Weights of a small GPT-style language model, trained from scratch on English Wikipedia.
Training: a variant of Adam for these matrices, 513M tokens, 3912 steps.
MLP neurons of a small language model. Each row is named by its layer, matrix (gate and up: input weights) and neuron, and shows model dimensions 128-319. Each number is 500 + 50 x the weight over its row's rms, rounded and kept within 0 to 999. Numbers have three digits each. A neuron's up and down rows have the sign that makes its largest values positive.
After each neuron's rows, "fires on" lists the tokens most often at its 100 highest values on Wikipedia text that the model never trained on. A number after a token or word is its count.

L9.gate196:531511460484364467552465515553484506551518461471510575514411494541410550608509509636519495533507525459540573540562456578563493439476506513496521492552533503514480492585483462518543520459454600448610528475434557441627479495427507552510517474481451513526471529502501474549466443566577423525486457422420475576528486525465629592482529546499573522559558494524489497606479423547564503419456512408575476426451518593484457496587557515509460462548412450538437492524485610559576516520478505512541540528549454476515442457486543425490456517585572507476490429484560581524547466552479546525
L9.up196:493436527483610590468516527468532488485486532428506469596519508447519495499510548524467606427524496405449516512547430475458518498506494513540478508471537572495441461519574585544487492475501538616480577493475499500457539470627597468493482545567442461531431408518448420484443507459475530523563500476530491522509557518421469570443451462496427462523524485567525498550458491524531579445584408559480590599440451529588533442520445544536483411492514481542510507523444473571437494429510541448475526513553533472467487496435489507513371478535416460541385480542572521474485444603462502511
fires on: "-" 44, " a" 12

L7.gate379:443420550444562621482524489548468530519480545445564543566434572534482498515561580467602493461508542520430460449529593490525463528508500497488479486568569442535438465476498503564556463452506477588461479561515436508472481478532500419415536487546491430380457465502490518500498419460468448601545487468589577520566559443455496487472577505441434558472489554508442558553530473543523414405448571517491472485572584439476488579498518514479569604439468506482480523526475626493465614538526548645426534528510465531454566549511525645438553550456406432439558536559535438449486509486512371500
L7.up379:433518548459505557416531501618501530540479605452496540483401547517580499577506606473627383525540519488448482411539553449575431515506551500447503406549566480479459549515510535524562466449566453528481485594455477519487564476523531432420520468561575469522406517409498568471508417464444452457610499461566546583585554450428482521425563464438461578499444555468467571559531442515567479424396545582565476535529584457482512499579525460541597546476435463516530523570461539436560633549495533577476564504518464491449550552501531568414573552433479436415617449561494541482507549453490485465
fires on: "-" 36, ":" 22, "|" 13, "," 7, "=" 6, ")" 4

L6.gate611:484579566453430436522654508448534436460510525602398521516454536547531461445455436506518553400516482454493469504460481484553524469494547413526490572470551484510505618527510545501521471552558539541513446437443459497556372551477466520499489467465542523482497540515476476517563499455484555409626411416419445536524492456470467587543417537485444462520531477530542449474465539585514521436473408477524514488527434598421554524516512479556478570465363460627524464487532401541516504459477535481502415428458518453499416449458516485482540488490520524495524512416582559492549432545450509438
L6.up611:506449535458482450423488470469447507477512489616517564523513479449528583471556462621518421483538398423499436495448453423529452531511463553516501517463517540528563539518470546541563496529542548516558523488495493495479418524435504438416562437469446509533564451548576597516465527519519500410562493535512473543551532482518407557535412444482498513519498484543501484466515467513518547445528415474477475524519527458515539564440503487402469485378485502407513424561509505508543528476404435487502441425437521432537506433574510547480521581450443531510554484576452566467469557402460471631
fires on: "," 42, "." 9, "s" 5, ";" 5, " century" 4, " |" 4

L2.gate520:546466462556498506490538511496488455439508502605517517481573542437547487540416524470547558554524435461566518527502566479488437502388502480447479569530484566474465533419534452460490480536544517495533574629470505478492391407529532455525421450452498600489522503469562523540419498486513561559540518421492530473439505539544511530521521513508560475468428529424551523478479655486456491547531435470588608497465523492513466463542510492454494483564480578452514464519477396530444562544494470535553547464459571481609475455461443482626555519461539512496481452543491546546601411424533541435
L2.up520:496375510451547460501489550490460447478512503482466402503504455566581515443458541502527471589471512513541535545502440605471368509515497508506425599500538546560407458422585486440591579368510515441550495460590545528473448504510540467484528506515499452459489432533580481503491478445591620497554496594467479532429542439503606517520547423425446517417451569485497554518508501540494469478508419452525507411459495504538504509445483460510537493547516531515459478546418592451487496451637513486468490533474480564552571514483567563486452562517479525472457563466524463471532454487494487485
fires on: "s" 24, "ed" 22, "es" 6, "us" 6, "da" 6, "ers" 6

L6.gate63:506509540492439508598514575548486481523385437600491574507417506478411505512466526579464497506489448488512539505577430538473580360436518504609524570447450443439581514538361491535506476474438573580437490513552474533491542542432543415496507509460493500452530459491467608547500611465481538535479477454509612503499435442514473460557524564453498532574569503483436451508504547541478638551537474410579481450503427530425480540531554449549447498494545478508495548445599528582518425496400500587527558423647516504550481554458550426505451526472565509457473476510531557479542477486463561518
L6.up63:512456472492544431507437517483545536499487491563521613458497510585500567546458529538514474500473462507532589558439562535535529457519442589543486519486431440393563575506550501505502533497475538510465578530488522470551483535525436494467430584373414428548465480452595516521537539406466628442452496447588550470515431533491435503421440467467496536521644517448529516445635453514384526400490458566519512510548463459517517542453540535534431489444574438455540578484556573574586557487477496497470523465565573501527468435518519568493587481493585544578532582559540523436484541377527432512
fires on: "." 26, " of" 19, " |" 11, " years" 5, "ua" 4, "," 4

L7.gate800:420585390546457533582526465481445478434561497486549495499489449481581458591459427513532460485571506463492542439607534431512513485557471501483440428535482475465505394604420509511569551552556435545464482484402459460555560463478536472566483522481549473430531531539549587541533436424446515464508441537478562493464451491524526472473453554366437512501539406527545462398468477524536451516560498544596463546439520538552490530460466536392543572538519420559487506500502429439566558520449542415485515481433509467517466569517420545528505444542472542492460527517461540429539530442449454471
L7.up800:562520408468568508478411552480506597412514482517458522592531505386543440471493431543500576472569557582517541553529485521458522495516503599492504435610537472535510496410536586489492501534505539486529502475496540444468460519490410571577389531424490396477476422571557516560481566582561486497542487531544587458517511519523507536469438522562497502425455469485533521471466462570463578529560552491542462519475478402485444451505528634517604459460529561555528386411449482507542519510517504474443588458511493532440525506537450465501529531544408479552546545477576526401387500516483535466
fires on: " is" 43, " was" 25, " =" 10, " a" 4

L2.gate797:532491471358438431560534525522511368498521445448395393452508544517469555442461464517449575559527489563570519453530503577515559487477496535492449526524548567479510488551491478382556501560544617451514531497442533446523439527465500486542469438508492532524506492526540450511517430445522517515550465474502483450532486497481487527541514437525432482576465488506521502576530505517505644509576443484479451497441429519484473446499546511619447472497558450518479505590413506596471537498478519442443551482458526572447469523411541404494527656459474550568499528595519546574542497416458547579
L2.up797:511504590382601517459572497514592504467499466398530515571503562580521455479505486467512518477465437431564513427455387541552561479449462534520439520500561560462514496374558523464550552481548513528477589510476481443564529575538517444504442545562487525526623444533588496495444476524476587576603494444462477428510498461488501502587434342482527513505394497523527476575580477500502520414572447476487481441496430540447426451519547481469503504408409543423439435510471503463451541460456539469411483515525582611484502512451480515536508605455359498472513562483485510559510459409468453466
fires on: "'" 35, "-" 14, " Gu" 12, " g" 9, " Q" 7, " G" 4

L4.gate787:441556525548505509475430484486548468545553455524536566548652556473538497391496507555541507502569406462538503502486470469520517492448518564465531515511473575554474574633461481631480472542463474500535477546494463557503539491426521460448621455474563559503491369485544527482529480564467472484451514471485463529482500517486540484608485572493551495520434574608451577515576477523436527540451534514503542585501518539503599465453558500465467488435567427492524546493490580509480527550552527517520478481461490394520543495455549495535503557491458407512529452506434402512456558578566399611
L4.up787:463508485503505363539463513561521450554470528432503524537588545441522468461442549538432551474562539421585489442465416479450548403460508528564525477496550553390515570620401495493462509540436542493614535517451485528528493484450532514447482427432570527496459459479434528453475525593383518482622536495460425550574545511390557509587457472448493499557449545539550581550576481519420596576502538503533558575475474473396599464502516498449442478460424418527523514475538451475511547499456542417621531492478486416512533472478536455481542575444511485542548433535507463445461566514609440539
fires on: " album" 29, " Civil" 8, " Total" 7, "You" 6

L9.gate699:523454407531433548540516539439463482455515362514564485553496561471573454562576531589461510483519499541505438449485565565477460459530494480471439568484550494475426527556502526498522554499620518476499450511398480485547455421469508448460471549575437522510418511493387588564410487498415547497549520455470477478540441493431605569513481534541573435508512513493464571455506463456500476395528500445449466481510452426493510468470551432531520489553544459551492394571474564479409467534533510479533520514457495365546464458486451449499567461436501461496520497452525483553545461546501528539
L9.up699:510421467466404480591521575427524427494553430509528534557551497507534549604562380474526589409488482570417516593415474403458542483451514525541532545507448520531517551521553504532478561518451483497561519459431499428459546537479509540487467545434544471403544491504420526481431478474464581472566410487642448559483450513573569515460477504560473443535533534395502581435428516503432491490522399563557506597546492540578541499526461511526566491499482518452526458513547545476472546469529557472509379476457606495491428470467514559605517545528506577462482461527447492443505475543406513484
fires on: "-" 23, "=" 12, "," 10, "18" 9, " 18" 7, " release" 7

L7.gate705:536573443515477434546472507588554523525560523469493629492479441479443509462541463554509527459507469403460501566405563344536580536512466467545478430501459483438605510500487556522565495613479592513511483415441459413588586567411457488490469505395498473507528476440491516474476503432450488456605388430540501450507427473506500495460455497544471509530500413572446414439412482606503563391524445453581404516435502466530520493534569558476501480480432497515536489420543540520567474470454569499549567414554538527496580509457485550571478540579474450522548480454546600426500467551425466441
L7.up705:488463533505428520587387533500502536490605465577564547590497417431444479504544516555515603508628465444490489446468563569588443547531455487481465442544566407570505398487485429464508515500559476476524453456450616533590451477598396474495487489458525500435541544544550562507530517519513470529479453503371435578491514486528504442502476469515490521509529473511495541376505473598657525467515530470513521503547547440472482520488540544457493577449512408505500511452511365499534554460473421518466563475479461587486502461509515545572542384499484506570521442466559540453445575569479445492
fires on: " a" 33, " an" 31, " is" 17, " was" 8, "\n\n" 6

L4.gate669:555475487579475477476478500475484532453515501577457477521582503532497491471424517443436598533546491461570514506508416443525410423491595550463604620449489525566534536402450502591524508548575466501599524465517508570500424555487553514556513593406579540479507536517497453424575486457443527531492499521480441510547455471497498494564474465555511572565453498542548518426460490442574460519481491557545467579530521465420542492416541451446541475560516483513494472488422470450492400484579524450518479466492465470540522470435594497537502510510506478537539542486444467436451549455522554425
L4.up669:400422574556508522471458388418518519505494458478464478438486475445431483576436444472483542508480553533470541509471508480440507434571493532549618496452536428490511524467572413473405409538488573488514533432563503506566552506519551494581507562406567535489528529480493465449452537598412574522512518450521553426576489439510543545561488407557548567564580498486507532441487472476443515460418529626563460447415477547577384502595574506457524526523464522427575441477390472536562493467525443485536497490471465474530508494538528538563478500493600562486424567482501481547520515476497507438
fires on: "-" 32, " |" 17, ")" 12, " the" 8, " (" 4, " •" 4

L7.gate610:545486499455565493555500473427606499550489442477446508522536394610513524432514476497562466508496535420564426547477525516547369438560489503516499555489498508468517561533507540519461550418513465580594523531578428497577550478526495444399420466476468583529556445460491500449538402505548526410491537527526602515434363541560461428475535519414578505481490517537514456510489547462423545601552410376488482572655467594545544497537445533571473463460509588482466491435484480467484580546464439468508472461492560504511526500455475530524466548494529555543416504574471481409593401432606555569
L7.up610:570496447423524493493501533565410511559425465510526420461449450447494453557514487514495535599519537615437510533521549518458520438529511589495571503480566509490490440482461501464495587494434473397488474516514529525502428456517544486524545525531528451577544509523517460579467534560544479543377466540503479676484529498456557470359475470567468516543449442512394581508420421515589436459506588509471635497479537527515428524543498529522496490493519545558457527604499617486487509500532498509544466621554417575527483508495541412460465620539478515573486482477543517535505534552436483478
fires on: "-" 37, "–" 16, "la" 6

L6.gate553:430530536428547459482525508496416424525509540429488549488512498590467544486517575451493427420473499472442575430562469438468507446513508503451512493462428468620526503545450494499418517423538570446533481464428493504422515562449544510455535598542434457480578555449380525483493488550514485439507532504491518578484503509415559421520479460532532541507430532455483522526549505442463456512397587476484528474469479446620507424554577532465540463484571454494435476518462445437540433403490538451425593494522504524519550471572529526535528480508536548479477560532459423373417548605453558490
L6.up553:492551422492525514437466561516540461540512489560411580498497555560533536567520435576533562643499520463444518542477481522590404425454570407423415472538492486480466539403541531439549522547477603560520564492500415542525418443541502470392446559482431503487487487531539508417526435542577569455478402534503455434410491511532575554463512464477501489496463545435560509484458440499482597510500458598499576538486521571460473542510486512458498524524434483475466568605531539467519541495500434510511546458549539457496528557624463494446454614445577516568411557512545547525530483517564501471
fires on: "-" 75, " and" 15, "–" 5

L6.gate726:528448539524455438471513486478585457499499423497542490567519479451547578501641488556593528403511362443425459508454398459559535582518478387500530583523519503485441508560490569504500536565448476492448489538493428547450524512485568461500590516552564573533451544461475451460490444559499400435486512548561440594631530454557419503546449547433457504439484508585482403451459584417505472428509483520493505492498582488418570554484457531427528497529463583445511559525584486532470437513439575457578409442488529473487525605481482513449504476528484441477437506515485505543469539524545460476
L6.up726:491588558516565433458468539545509442404576533504496478472516484544529496522510491436602465485540533392508513593425554507525534540461485432452477470429449483454501555595483454579480495516528415531458450524413495514432544482440567485553563477451480543479478443516433527419510511532442481498519558593543470590528466431515446465500463554489533438431527502452422450488572409510550541568489510514488430432597576394462498618514555498419435517438436506476469496511465445552590488548531475452477433489508485448511473487581445544516539488461458476574470472574580511476421467419623481502
fires on: "s" 46, "'" 21, "ings" 4

L6.gate601:602498411538479517451585470480511507563495482528529510548410442465481585525475451549568550558506561574525545540493456500484515502487530460518413409464492550437450534521518474557475536456531449498514541549449577457482512441580493440450485539475544467442535425484517464464478557476557481480505473398483474538470520443493483619494549505416544468532502588555413540397617464555491466640544493421383431595450568502457397403509410453463489467499497444474568471551521529474522419491451580601516508498481446451599471573601516538503454405510591477492411445473462463474533549505485500471
L6.up601:473476576436490467519486486553464507519495482532517506490487607596539587418463523554469491451500462464504516484527515446516543554469453546542479515556503524443454461476469494464524605437529526603418489530443431445481522409466497528460469505452437495463477493405488534479459485467618525489419622531384539448431513586485435597468469457447484527436568447510514487486461538499448549543553391445439448501526541461496569481496590456620446440466585530455477434461563495487528396370582548483464401483478504548490504507573523479490452478532469506436483464461523415497487504542458478545
fires on: "-" 33, "'" 12, " all" 10, " who" 9, "ary" 7, "ine" 5

L2.gate394:611522476381524447435511556541503467570530478508445416485541483570475506375447413533445549546483522413506487497523522607518520441422421579560344546501543475553434404514604547566441565427470575448508523541530497374538565478423500465461537538529464463474596553450538474474504453484553509537539588528563571521397414584588502471464607467510477420514414473596567546492442565469519568500584436379451452541489563454583569480584427497491479498467516503528501482534513490474515501426489479492515480599530467572546570564486389531437467529539449472511421567534417490459566444559544515509
L2.up394:540527443422524470512520596442516445615540476520494480555555577459515544360502511460513518584521531424511491558541547483500460480456513473468514403493528538478420421434536530524519595416420556519509499539455448425524584449488492489415516429413603544395449531429534547485519482493584557512524542497512541526387431558578578479466552468527541536515508521464422524488405643442513493562523498432452661543539547442510494476571448467505482551553499525504416500523516454494592523461515433512494522439428467526498547525533470465434487440565443498512406506494509476505574464586531567510
fires on: "'" 81, "d" 9, "-" 8

L6.gate404:458501570467456364545527443421499503534499438610531478533482569528530537502510521553455569496560427388454474489500533505577479548505488427516514537506528503395596545527513465451504539515489530580473557562527609582529491482506400447489448538489486542470562490531534537534477446459402511449523434473437538410479495516486495553575485510439490580484495532444472483566450486513482538467500600594435472406519430558485550416566534476526448419488514434460518612522498432485516590454537461464482529409593602525540577460545542526513609526415495551551410495497537520551497474378510548553
L6.up404:414529532513520459434557488507483430504608493440507541528534493523569484505537511477425450453492406473537453399530486449548476473505520545442501502580543570454491553458473487533433518515458607534430465501468531526456487478507527446425422450469398453500502448521588542520525503471461484540569452516584570405526486537411459549459444497523487584458588571466416481543486575499516520491550460502433510500481527537535557430536571482519336405422370524514500603464527418496521538452418463550536519421540598508472490578540457557462501482453442553484447566364522538497471504337494510549
fires on: "." 25, "s" 15, "t" 5, "°" 5, "er" 4

L2.gate172:444429438544363561531427571571462569534543487445521581552464525530521465529546529533490563432597489492474504482462445419434479447498512410523531533461509420506557446469493479434559543566517514495550495510500470525540534483525513546495468560463458461442462470631573567510483479502529511432428491451516577425531387517482478560549542536552522537564508518435530445469371508443454524485500546503578452542429381563408538429546535457422467418533603530488573454455589549578464471479558480451540541479564497518483561527540481466520557538567400486446553457538525571452497568541547537491
L2.up172:489494489480442493521430507554498481483432438560554571464410457428407531590419431595514463494536509511525480516478529519370565499495499525518479436533447485495560488464495552459503415529517566461537502402491535456509590570463611544525422583469505520522464520525394581466526416532480556554453495388569546424447488546520529524429563540627455494614502424521581543424398431554459511473512520513509461557445443488496421477450499463458516460484550468480463517373558560527556537466456521428518560495470484411476495548446515481470560523547533525491546505635525625467491502508481481556
fires on: " of" 24, " using" 17, "us" 13, "." 12, "," 5

L2.gate169:539553468468412441419499570511502493473498568533523423378446506436519469428358529563440526550512438557640585402528526467454512466484523568486466517512540499555486558557511492416479471462470567500565524403472576400541518426516495523528511449532458569580490571414554517519518482533507487539534486397489529539469494529486532564470499344507480553536359400532525507549498443540568585482572439447516506475404469533480479423501560536512480500486483482492508394489518574463506504557537456523514588496436527475453514503414488401480475571528514474552534414477487567522533568593407544570
L2.up169:540461520415475561498462583552516401451519557479465456391483556580524445507492474498454549566523367510537484485591515464499502479443480577472428573485455522578456457519551518571500532526574435454467497526560488376481433496579526433546540474478452530506510420473586557524420462431501589439597468478575429427463496550450435541463508445508485500559416479555512439441486504540415473427564397532474432403497478559575499494501514518465457466455545464520439414563418515507534495534524584469453447516499450558488525543413440440554448569532408498590509603622533462518547524490376538504
fires on: "a" 15, "l" 13, "an" 11, "-" 8, " J" 7, "re" 6

L7.gate360:564406542452458520475572489495486488539564525461420555509503470523389525546418540466648568404444515526533549446531464519562518465474469518477565562534391470496495497445539491557551448571526544550492482476465477516557530525390499459538472496402479446498510577510476504559374411407534491546491500498562428453580489544397610474519523533524491450467473425467521506533527476521552385426488589558516497531453544586531540484517542522524498486587411524463612520441506561495557485499494440521530504546512519534560471485535534478536349638592531522494545544431470521432586474500467513488
L7.up360:526465515479486628484488477443587516443509468464450480482633548491444501550454443476533512504486446571390480495522516431490457617479521439481548429517481472544536534419538460548445424499562434516482553464478493481406525548489548465545460468485532533552604532518492480427484476332541480447572537488439445520501551543530525434481620533505510514464496499590488480442411490461516503508429409522444502458454538466631481482445586451503519536498483489576518412492481529508568514493559546547459519413391531449378532590506530511562457496581432487473584494588564426520477568526392487440
fires on: " a" 54, "|" 9, " from" 5, " an" 5, " ph" 4

L2.gate20:522453513547461600568541499481531487527508470517499557560544449501420547572611431477499568504469504534424514601491503506537512607468452532505481501489553548414568412428506454465506540564581480467567526469578469475564496567445562571491478554502550549585525453449456446505546517437641503539435418422535488515558443509501421500488519517590545518602619470480541411458410539509500525534519423425545563622572444546556480541569443517516516508499449549490418461493534596515516419517404516536598430493460559528553481486445496456511459507536559489476415517473530520507620442419488526556
L2.up20:569526514486585546508513594502581442565530491499604517547471480512499591466538446513484577481488472526452454609627490478509485480494486484485486483525524509486523428383408475484494472533449551446516580559499486466563579494469562534563515575506462405524527447490513542476488459536540431435447494452541523481533456485564454486434366497534437500539486495476516534495450404603605567397604398411458503510527516589526465512555555469512483479461508501524437567556511669491468388478490490558532510585484536468504406568427500455572591553496502532504530532535551614544522587507464540529
fires on: "," 20, "lo" 12, "\"" 11, "ta" 5, "la" 5, " 2008" 5

L7.gate522:479474461499518501419484512559519506453448518418520536581444632412493432567540533568575576562418509481629475496532494550518481572342546406511499544529515497493495431506393554501532408558465442433536550459448453486409402482477521447443473555506389414469425403560545434573519492593529504538452521612552523543450511564483405528446440480542469540481446435492491486457493410510574533443554485545526516503448428515517455547507493533489478436572498495445536535539505623427508444463497503519477526346437432562438509557545511509528457522550494551571548545474499546430477459515509579444
L7.up522:367569424514470520519404472503543513514503526493495478468536621559637500461517530539582463598532408454409597493561482548491515514462505510549485501528492531434488492466534513548484489518456616534464440503566449504472461489504520549534540440473472546486495559539523572511480414482547535562531513490589467484361499457465514508444630427537506496576468546450447531543579470587526461501523524529457473499544510493519518477440513461528531430515498503544497592451505535553536558548517522469444488515429456637448518497483492526497566545443546447432525537566506545539504543486601521418
fires on: "," 31, " as" 13, " was" 8, "\n\n" 6, "In" 5, ":" 5

L6.gate440:541542581495544404442463535496487431447446572482539557434498521529528408599478488501488497431488585474568466530547535451446495532554472565544512571423452495528497512471479527460469431478508599541520534543515485399514590478573556488481464438559394435528661558527545483459551625422553552546574583575493482475529475524469554565475527520459490433567413464503532520462496457479426520581475520474462518573498450449565396556472403476545422618479482537589581427592468475568588531512545494455564455525503514460531539457468500478459521474455469470455463520405627460540481403508529489487
L6.up440:529540517477499457556471549582506602532495497457475529542428533422487499585503486449518431532456494439507459558496334480548596390522502464590398444433418471525563449508510494462484451571594553517520545411474492457557457493582493475541509521448455437437521464449595497575487476502414542494445463488551433509533515542446489485636549455530447458503447491551508469462537509439445515546556510582477442592472480583492502517537443418528611481511516469467561519492472496549538491524639422461461494482611443458530539525537560463399520544405379446505502555408505518535537506523489494554
fires on: " |" 60, ";" 29, ":" 6

L7.gate720:568407485483470528589443467534476497484594557467569474514492434546448563542546569483528515504429578419466569512428516461532506452524470534504474522431418467481425511472464510406621518513374509497518502460480481510561470494462476468472499545526468460507557523508506540468506527592535492520416535490495586572446527491458649516397566462584518499526658505418465493465503519452413538495473556476491515428456460551484553554551489591544522638495490534516561428461467434488522425400505496514452534515507549453519548510529443595544536560523527461388570557443625510431517521513400478484
L7.up720:488460400499596606502538445516562488562554499490388428605529513438484573457582490529465471443508575533420484595544513456492382467556488562524471508559583529445488531477582506481477562473549427421551524500471484515474510443461553552435453515402512537462494424481582466421574434574521541429513521456489586531513570499513573441390425512575430474507533528527589519442490477458537531456486450512490445527475449584590515466551379468544468493476452531400492435572464579488469540545534588459502388482466477494532507541484514511463555533471483482541496538464507465469484558511444515575
fires on: "-" 77, "'" 11, "." 4

L9.gate2:471408526512527476461454469475533498496523492474570544421585512547459536493456561531436549475461353401497533546520493510533466444509480535464504577547575550417457508442516578483529424498532602557584488425512494464589535495486447510427479499491494484491478465569480527469509519534546510608518616433508450595428423558440471579478572562483474529449558470456476568441442530504463556495438548518549532584418489567554543484482467500514442425466444595520599484410459497553481487433549485440510527418464528495533546494537505598507385463550525422462490442525548520487508478441560442474
L9.up2:545473480586477514446540445498457498546473476477445515508446488470444505482443496531476554491556511449514482586501450436494538462507490502374551437421538488476475647436542488492514530593559507484580454479539572538502581546458453449478485439483476588511442488506525542449514503546541627532525529493440412474544437461451514530532505511525501602504518523522396546543472508442483444633442486579567503494457618525496461459454563412384489563597490570566450415484521586568521471523534421524523478472477436539516538579437526561501447487527400481476520478525407476524550468456521445528
fires on: "-" 14, "|" 12, "\n" 10, "%" 9, "3" 6, " |" 5

L2.gate274:541505549525562484519520511405521520469601474406520481515524478514555438451444520454503468488472464484576427481544455453468462439601469599477541542457481539601516492548519448505500459521404544490571525484480456480575374551482566448540430497529450601576493490573527469484479567399441617445533526554481505512510514530434605507485474501516456536466514497486465520494427524497461474510546509531420439540431463656454457568475526470515495642469508533454536464494525545456501461546520577528546459493469386505501485428458422531548563550534553502508487406452468440481520517440570413555
L2.up274:459457488487485441440459492487500512542509481407454534416476541508510509518413506521451477557519499439610551471536461542474473460426527520465566481459513483442468491567498539407517514567492592457548549569448569485460522472538614527517496406498551525579429538481469503500528536453405586472623455441477484533514580520483566553547429442406465544570430523426571551501431485428496535524563525522435508434438418532511451451566572465563444571563428494524518517529431425513503513485428502477587486463438459431487439471442522447626559521470556573549464458493492462461463512462548524519
fires on: "ce" 15, "iro" 10, "gan" 7, "uru" 6, "ge" 6, "e" 6

L9.gate803:447416556466419452544511555476520407519538487504507513485501526600483489503565544425575533519471413443513526438494516542478544488441485482465497537406513471494532548513522463507402577534490451504535509517490497513556489513458415627491473546431482472478474431450509477478433485608468524518543525548519524515565413539427483475401533535557536530429518461506607571510572560501510549644493468504413486480510389417441586515535475562507509533542565546525617518443530568645488507495488538491496494560525484486453483527529446445478483432512542431470458442477570492447524614491508547484
L9.up803:434478444478429501532453442454589476555552546518412484520553515493502525523482560549520479423556461435448399542563485533625473520588545452383518501518517428504538535513504423538543506496492526519539484513504580526599526509456499433551525492575395594476423521529450545472419490520516566552527584479457477494527452471431494448471489497524514415453496542475477467411536539504547555597440545501508546529592440409540536522558535405397427556521546589489497531470427655551451445509447511549483519583443378519531444462515497548578467463445429355548431540494493444435493500571506553503
fires on: " |" 51, "|" 27, "\n" 8, " Sand" 4

L4.gate568:512535568548512425575378511502512526487484568526537495434476535580396560579455510510405550485474428482625539578479540429521573406585517527488520502557543427428528554545539494425449468519509503483474440504473532483516464506459521480461505449430491515525403566588509545533550512540488562514499534463389549476477479513472514533571511561508472613525558516471572402477463562495373598479473491567589465462459483487539522566538508500448502459427564537459582539508504447502455571515591514524468540468561451509565532487553542610633516445417550612448545488529471567528487382366629463553
L4.up568:595466574493613463456497448522512445551541501481438506454473540524495527495464569521470472494441485494499571485513517460536363543404506539570502586405534495482495567434524537436504520486505493481482496504570536429525479446518460497463435545531483456400535431567584417608482364445550569452551483502469491479475546510425495525500467452430531419573651562436523490537430504493451515428489417434508500484558544548512527468537463417615510364472457535426550447482420531519436456408501476534525479510542537482530519441471472496481425575530541479537426588403432401526634468479516497511
fires on: "s" 80, "es" 6

L9.gate334:544485513477469550472511573474400505495585572450449553448571500563525470578488439498558511522524520529511514520509541569547491402526497510467522482511556445477483413539595538488570458488532587538445464556444446509582453483529477514467486502555492490398573549426600564640516512486425456512520610597509562472475493514444522465483532491499509536524550402413457466544472441483502401479520425579411483535437564552631507510548447537510576482501551454559470422500439487473460519473536463456385585515518502427506501545477479452541532526479498526424580483498519471522414533495474541511
L9.up334:517526474497607470524483482485464452494573527485497608510502460505601550487610454469439500509482504507503553586543566417575414492492519501482541485488479611492543618452498433593610541445469497461560584550509426516526434502434504428414474563423449454556568429561444457487568498406544412472498588574539453447470531475393597510516511459462510484480510520432509511556525522478483534482429400514435480486476582484422460468516466409558597514488481464511472489539468559418517461437456502389477542451549513554548426557561499500479475503498522492464538380430497514404443439452428525475
fires on: "-" 30, "–" 15, " Ad" 6, "f" 5, "c" 4, "|" 4

L6.gate735:545485491426543488490558527545444480494494507493532426522505565406479516527492482552421511506466546438464487416504484512416497465530510522548456566510438518515527445514516514411508433489525529512495532564523572511557531562504513409446422486518477547559565475576518400584447521458545493472499502580535544515487460491414493506630560556604456469529365566513474480516534420577511540462512466442421462508434418428553564519427444455530451556516521440530504518552559500457523508522553497472498566627541476490559548552426510521482549533439530428509590521565498447556500585587513473526
L6.up735:593476494500494514581459470474465573516572519528469550533485594446486500494525467517614514451422491480546510474594483638394480384588531500526449539421424574536509473528539503494564467467442484502568506482609535552520516485554530552529460592593497464541563481497534495531537406522521516463382581479484482395404534482496525545511484466529513454534480540565490488463536446463527503555570452490521475552531463489576428466490567496571462477552434435552440469564517450523523413499537408542532580480591468575458533514563517370429574444505466480463510607437563551619520515488386482495
fires on: ";" 68, "," 12, ":" 8, " –" 4

L6.gate99:521535544487527483533528517548538500493569501463519470489385597511532544460503545482441502534533418356510405570598423558541545475508469508433503466471512459491439443554494444586511508369540499532490434469575596568512489483572471446556463409495451535367466487487534597520567560496501507499622623569469531446489476476512493469466528573542455530452438488483377463450588473485481608479485553514523468453517414346498472502450581523476511519507554458512503501505503521451509575472564443531444548556466490502505544543534500505449502501484433395468519553508520564535476552427498518463
L6.up99:466533565426495503532528518457597444454555577416564527473483514540401481413547544439448443552564430458519513484539366463530575564547532484435493485485533517555527538550521511562513452398490531417461476451519593448532552454548515445460542402474480536452517475559544560521485496498423591505540624496484526523545370511509434514442561522444466524441431476513399544513579478605538526469480468507549534439575489483517566464490529530434458430449548479540503441476430490607510516462569457570345493489531492526495410483520531512407497520484435446450509540499514510444485566487480489489
fires on: "\n" 37, " =" 12, " |" 9, "\n\n" 6, "," 5, "\n " 5

L4.gate171:450557546471567459509473500414394521533609511487490523566471553485565477527402546491516553485563394461571489517517420471525415369414456435509573466557480519490571576454567485546569464488588567495549538429411489551571498480508516596555479562547462406544541443485465489525503519412503521550528586525525505484496539491465514514561525509536444510416499508474486484513421518488471600492511509487561505472497526469474391459467450490476565540530465446598479593459401387453540501377481520462465534441476515484453585424462549584537532515485537513494517525439489582482522464447418436453
L4.up171:506441469531485460528452415399462389482476475569446505507562497492522503527523488606590464439477471534469409572395539475493475519568471553531536470444534477465472548444501507536555592513571513572546493442483443518493533526546553498407528550600523479580545501442516525570464551452534525469490533566471479448540492435533589457486440507429472451428525442505401562437470546550613507463416554495512558479506586495491418493427418491495514584545500494545607497593332503435631590471533473517468508493439409436489530455531500560564510482424493511467479450463505471495532460538456495396
fires on: " |" 47, ")" 8, ";" 7, "–" 6, " October" 5